python train.py --norm="layernorm" --norm_place="pre" --positions="rope" --init_std_qkv=0.0253 --beta2=0.99 --weight_decay=0.09 --max_seq_len=128 --doc_mask=true --train_tokens=104000000 --max_steps=12696
MLP neurons of a small language model. Each row is named by its layer, matrix (up: input weights) and neuron, and shows model dimensions 64-191. Each number is 128 + 32 x the weight over its row's rms, rounded and kept within 0 to 255. Numbers have three digits each.
Before each neuron's rows, "fires on" lists the tokens most often at its 100 highest values on Wikipedia text that the model never trained on; "fires after" lists the tokens most often just before its 100 highest values on Wikipedia text that the model never trained on. A number after a token or word is its count.

fires on: " In" 33, "|" 18, "in" 16, "con" 7, " pre" 6, "In" 6
fires after: "." 26, "\n" 24, " (" 9, " \"" 5, " un" 4, " re" 4
L5.up163:093095136104107120149106184091099117119156113093131118098168127076152115141142112165093138148173138171186103151154134165143128178143140114134147148100151140092182053104023180151143143092126113088198178146130104097160076133140126096072160106098111105129166118138081151190131122100157127110150145117184144101129187085069140095137072122090131131081152141121182152129202132103146139119106

fires on: " |" 38, "–" 38, "/" 8
fires after: "7" 17, "5" 12, "3" 12, "2" 11, "6" 10, "4" 10
L9.up725:150115095098146082117114118113154113141063105140175161133190099055102178123124169176175067102120067109079163157111142134168113105191138177098119092172118102144188060112123098182148087141176162133122153121042144128122122114130144152134178130117123127131117105135163116116122163182129103126131108183112170163211105163138172136103123128158160129093128111192130139191151155134130154128101

fires on: "en" 27, "th" 14, "ar" 6, "ab" 5, " imp" 4, "ch" 4
fires after: " " 79, " (" 5
L9.up512:171079165074091120157105140193177171100087116121187133123197128077162181169166113190084154150182116146105116181147098151103147133157137147137103141142136159121079133189057145095134157119149126091094169141092130120120121209131119165051155138123129110098182140144163138132125095101152125109138108073086127197108161129137108106075094110153153110085150114105167138127132130140108108119099

fires on: " which" 65, " where" 22, " when" 9
fires after: "," 55, " in" 6
L3.up647:154085110101176133104088065164175162127088109160101126105157150132112114099147117135125155158200098095038150141103164131158136189176165130111085117158176133143123106169136086112156155070118161093093106098162161099102111145151174113170068091104100119099099147129143138170126121108162137099143113098121147121136107127131183178137152095140153078144168145106127137132118185124107124148084

fires on: "0" 59, "6" 11, "5" 7, "7" 6, "1" 4
fires after: "0" 35, "5" 11, "2" 11, "8" 8, "3" 8
L9.up600:103191141084122125094115125111129113088103094180148123140132172097133181098124145225112126118162127146156153129130104143111167117117201124121117121165102106120090116116143143164101158053116073063141082137149077122146109144179161107120115108111176169111118166131152128124092190184103153112116094141148131198159178118159102088125135133107176181164116116126036151094097172113088121133122

fires on: "s" 41, " of" 17, "t" 7, " club" 6
fires after: " " 41, " the" 28
L9.up138:106080093100177152111113146135069187134126101093133122133156084124121153116131142170140132144135080159124159090130131161146120152139159140148115081200198103092149155138110092124115156130089156095116198113122164090162137166118122118198168064112136125114124184122089103149091140114117169077063157107182118138066143160147090173110140147127098162089134063118147152111181102172078109084108

fires on: "s" 93
fires after: " " 53, "s" 7
L9.up165:158138117091138155171104089126146151092100164132118100145128122129108100142078141153170124144100080193107125149077144150138136122124095104142157158117107075093160155186027125136158081148129158106142181114151194109118125134116128155118138072129138148118126191095083098183108148100149165085144121079158155135134135159126112218063113079175132209145155072095112179113134083125126103105132

fires on: " In" 55, "ly" 5, "y" 5, " Also" 5, "other" 4
fires after: "." 72
L4.up653:172115144090149133135106142083143095111048094113119087160116162131159143121170165144035150141116116144142103085107151112091141158136118107129160172107145118131136141085093128167097104112139132136160080152112174127149066133127101089143098091140223184068169146166111147132124108099078139137131120117176165116163189106119133153136117119152108131120102200138131142161122113095187117106119

fires on: "3" 43, "7" 6, "6" 6, "4" 6, "5" 5, "cho" 4
fires after: " " 54, "." 12, ":" 4
L9.up622:183080159088108117142106050130139153130104104100203066164105146152157136173149028171077154151138126176127185156124110125119128100135151130114145123116138128074134157174146136151188172130140185079104190132148101104081107148079153099183133080132127076144117131166154164125156128140109118141132124159117101136086212114073102119143112135173156124096114155133065125113086130050118072112079

fires on: "en" 24, "al" 21, " an" 14, "mon" 9, "ar" 8, "ac" 8
fires after: " " 81, " in" 6
L5.up490:160051128105189052181106115136141128088136160073136094159120169103148121112069167131134233180157135210086119162104089151115184135131151135143117154109132161103157083152108161071108158094225115113069197122143136144138134126110108078154096057103135121120151164105193099174125087082125191097077135107117097113119158103135133120106154123229122143132142112156104142080105141114084093181121

fires on: ":" 42, "|" 18, "===" 12, "---|---|---|---|" 9, "==" 9, "====" 7
fires after: "\n" 38, "s" 12, " time" 7, " by" 5, "---|---|---|---|" 5
L7.up407:131113081072164093110120152137179153114103095103129133126149114078130147146134158071105128151139110156117143125128140198166111149184099104127107179136138078149176131114077126093165115045099132079165131177113187096126143093211097125163151166118085155161100202100037132121152161102162163081125106142103112133134180105150121137076143090142151156118071101067184155091163097102112087133135

fires on: "7" 29, "5" 24, "6" 9, "1" 8, "8" 5, "0" 5
fires after: "\n" 28, "-" 21, "." 11
L5.up300:104106214074142132151114156141072108125072138108175156133091118146108105207102124120131168160114085122158156130126093124092176072161148144132125160087122077111164102170147195109093150130178127161101097090144096160160096171174138149101088126170166093158155125110167123145171104128115105090140135162084082172110153177127099129103168102104095146109134165142141160112101116101187146132107

fires on: "5" 23, "6" 21, "0" 14, "7" 9, "4" 5
fires after: "1" 29, "2" 18, " " 12, " the" 10, "8" 5
L9.up472:135138167070159143121098110141120148140083144117151127109117135149159113174133111114107134132090105167099160178113116124110158102153243133107128133131191133147151121179133147091113143114166130100054151145124094165165131179174197182125082156114207091133094165114100128178148083086155125089087139134133044175135114105151197190113171117115136135093139127131144101081113165089079091123116

fires on: " In" 44, " " 22, " |" 9, "-" 7, "con" 5, "in" 4
fires after: "." 39, "-" 6, " October" 6, " September" 5
L9.up315:115082127108131064133078164096140161135112135141135073121156166116141109159160107130153165125132115118136134165161144173185138135133130107145096113187168131104105149116094163167108107124127125069146208076137122122175097134154136131129147089093095132125152145141141136125091106029192174120156115132159083114147085113122166134139116155167130163117115108106184171132178177113130119120115

fires on: " |" 61, "s" 23, "===" 4
fires after: " " 42, " Turnout" 9, " votes" 8, "0" 6
L9.up260:128141117089112140159089153099149113055131056060130091177133204056107163133131137146118093131166137095143101147119150142166122110099162158088113156176111123134145118121093134178130138144150134096174121125105156124131130120112176141163166091053146161120118158108116137102123161130128181144163083111134155190112137139119137118080160078132101205126088106155130163074126116132116145081118

fires on: " –" 29, "born" 19, ")" 10, "0" 7
fires after: " (" 22, "0" 15, "5" 14, "6" 6, " medal" 5, "2" 5
L5.up245:120111130152138134109070162128183126096123089169156130067201132156103131170165126120137072098090105152112142133117065151115145134092153141114133073058158171120083097114130084125160153106210160051070103074100082195136141168158119045127178181134134199136171164114127093130085091104103112152099124143143055136148140138114146148069121120141188135118116146120114135129097192111104119092095

fires on: " Total" 23, " with" 10, " Votes" 10, "6" 8, " Turnout" 6, " ±%" 5
fires after: " |" 26, "|" 19, "." 14, "s" 5, " a" 4, "-" 4
L7.up210:212130133086146094139124122121125126107109064109186111213132141141086167194073077166111168123135123112126184094071071136104148211214138073148140125160126152110153136175091206107140115133142130112177139139134063104116105123121117147163114040160182126169158149083109100156142128096138159148110154122134058161159179105122144117149171124131116103170155091104176166125127134111135061123122

fires on: "=" 50, "er" 11, "it" 9, "ar" 7, "un" 6
fires after: "\n" 55, "s" 6, "S" 5, " \"" 4, "R" 4
L5.up288:159099040031154064117115195152207124121130163135180110147125182141189146149083142167086170161101138127070132139139081164127149155116089119119158138162123116145183144134016117112146126129124069114105137125130153111137151150114083166114140118132167135120074201081130100162129125106143128150130073193097084125116154118094089083120125135097128154145144139126160103055104089086161178161124

fires on: "=" 42, " Country" 6, "0" 5, " Producer" 4, "2" 4
fires after: "\n" 66, "-" 20, "2" 5, "^{" 4
L5.up142:169101072086154106144150181137174134164076110123183126128125090124155137078138145139091202150129108164161185080131090184131130109137126134093175154150179103134172128116135126085110125113116069089102099136110117096114056180178128111159128084125124115122108219114096113112153068109135118141129122192116095203159109129089116129060175115122100142144092159114082187171145104137168069147088

fires on: "en" 36, "et" 10, "ad" 10, "us" 7, "as" 6
fires after: " " 65, "-" 14
L5.up103:079133122124132136120112083138136117119141159195111119081131151118118145106157102151147175139152094180145121151196091151118124166146132152121119162155110127116147106114070115128138120143230118145130204076153182097081102136155146100075151127137112114122139167105122130143142091097177139095152195125102101114127127191138125076031141155118153127143136097151064128113187083132169081156145

fires on: " |" 63, "-" 23, " film" 7
fires after: " " 33, "0" 18, "1" 8, "8" 7, "5" 6, "7" 6
L7.up646:124129111106125075120095107091090159145133134132143131110171160123146125113147085181159094133150114109158111088110104148199119115087174218116103173181154167134123057118117093201062106121166187075117148149118139130178099128173131121171128136050147081147180117106101166135144116099114136104127098119114126147221127152125124163052121168104135157093097145185157114119167104143121161130126

fires on: "He" 18, "H" 12, "For" 7, "and" 7, " There" 7
fires after: "\n" 51, "." 14, " (" 8, " \"" 6
L5.up610:191066095045193116105121156094118169124110159150120140129131131095129123126149152126097146195145091133111137073146167144127128162140163102171119071116113127096161151111070145156172111140110132132207104189115124096104104163135112093136099078119159110068159143133118114147097084124088173117125134126170137115112235123089179179145069130115115108144157111101176154129153127125111099130153

fires on: " which" 54, " that" 43
fires after: "," 35, "s" 17
L3.up506:125134084109138156146148103105131179100150135101145061134118086148128137100136119144126126108190109190166140096106098160160114212143148134108145069218106122136167095138130100171131162116101132073167142122148112108087126114112158091127117063102172141163062096173160132159123153140166160097077143114099115115154109148132162149133148098138140152146138103156171125166120119100131147153105

fires on: " be" 37, "ac" 11, " En" 10, "ob" 9, "en" 7, "ly" 6
fires after: " " 41, " to" 14
L5.up214:170139117089099119136093132147121097093141087092133117144141184115127145096060115131109164202115127162083132140122121110131132235145105108152111116136134065160118118168080149109170164122206114112165185136120151094139145111125130120120150117135147172176154145065138138160120153118129121074095102164109083140109147135079145071123169163165170111078112109097120099133160092155107107176134

fires on: "0" 39, "8" 16, "4" 11, "5" 9
fires after: "." 90
L5.up13:142072148099159083126158123133141219070017123094128087162140185134152050132119077207132188163138108152168139134154081169158128178135124130143107127151200102107166123142115146106125068144150102081121140131161155146150115118164103136132112072132194169162141144111108118153133139084135139085134110095114098140114168105106104065135163168121146124095182108097137178164130133146165069173091

fires on: "9" 21, "0" 17, " film" 8, "4" 5, "8" 5
fires after: "0" 12, "5" 11, "9" 10, "7" 9, " Steve" 6, "8" 5
L5.up431:104098135096107120147123096103130148167143119109190172147238110102142145065137125169138113108156126163127117118155149181124146142096149114123172141131184151125076083145145150131048130155100146103129132108144077160148073121146161093100116105152067138123169137081135117120057094117156117120142160194133093139255125166136077137143129112129179142105162150079133143137166117151124132151112

fires on: "2" 48, "0" 32, "s" 6, "3" 6, ":" 4
fires after: "–" 49, "2" 33, "-" 12, "1" 4
L5.up452:144126128094123046127147100132157135080082103177137073105189133131119126110120123108177174140137101163079146106129106137131129137190138117115132140110255130108137101115140141092140126070141103102128161098102119108061118122146119108101131092114132250189104171072058117156119136071181147135122113127140086153161143093119135138057183138086151119106114105093170179161146141127154065152117

fires on: " and" 26, " as" 24, "4" 12, "3" 9, "mon" 8, "qui" 5
fires after: " " 38, "," 37, "0" 4
L7.up536:131056105062144090162132121125129164110139163163126123078120113119119083162140089166134139133122110176125104184102102132124151112127126180109122138112183164153139094146141147140123064116192091099103154046139173109133082175100126119127092122114101088108184097204142168143131125104114133123124119080128137100154129255119114128103099139174115139152171093190131137135116147117087123112107

fires on: "en" 39, "et" 10, "ad" 9, " En" 9, "th" 8, "er" 4
fires after: " " 75
L7.up687:179137088130076117156087188087092149139111160137118138108105120055131168168157169103041152151163099168126093157176120173149169195100151125110118111133093162168159103150081105150153163152149111117164149146090161091113151159128116093137138143142109108108142183147107148151123073079156165039088143135150131122117141155109171081102099061119088116100109096165123145111168168146066168166140

fires on: " Votes" 11, " Win" 11, " Length" 9, " Turnout" 9, " Ref" 8, " Record" 7
fires after: " |" 28, "|" 27, "-" 11
L3.up691:116116156079150171121128133126198105151099193095170198174201156141128139121086083093075135179178121147083092132097110164161165140145146152124149083104140144151137119097056151109126130179163158085117109175155131075071150134120177160122126109132152102124161149116092097103140123113169116120141160148104144181144146106073163127173112113139152136188107101134101127175099137048142069117114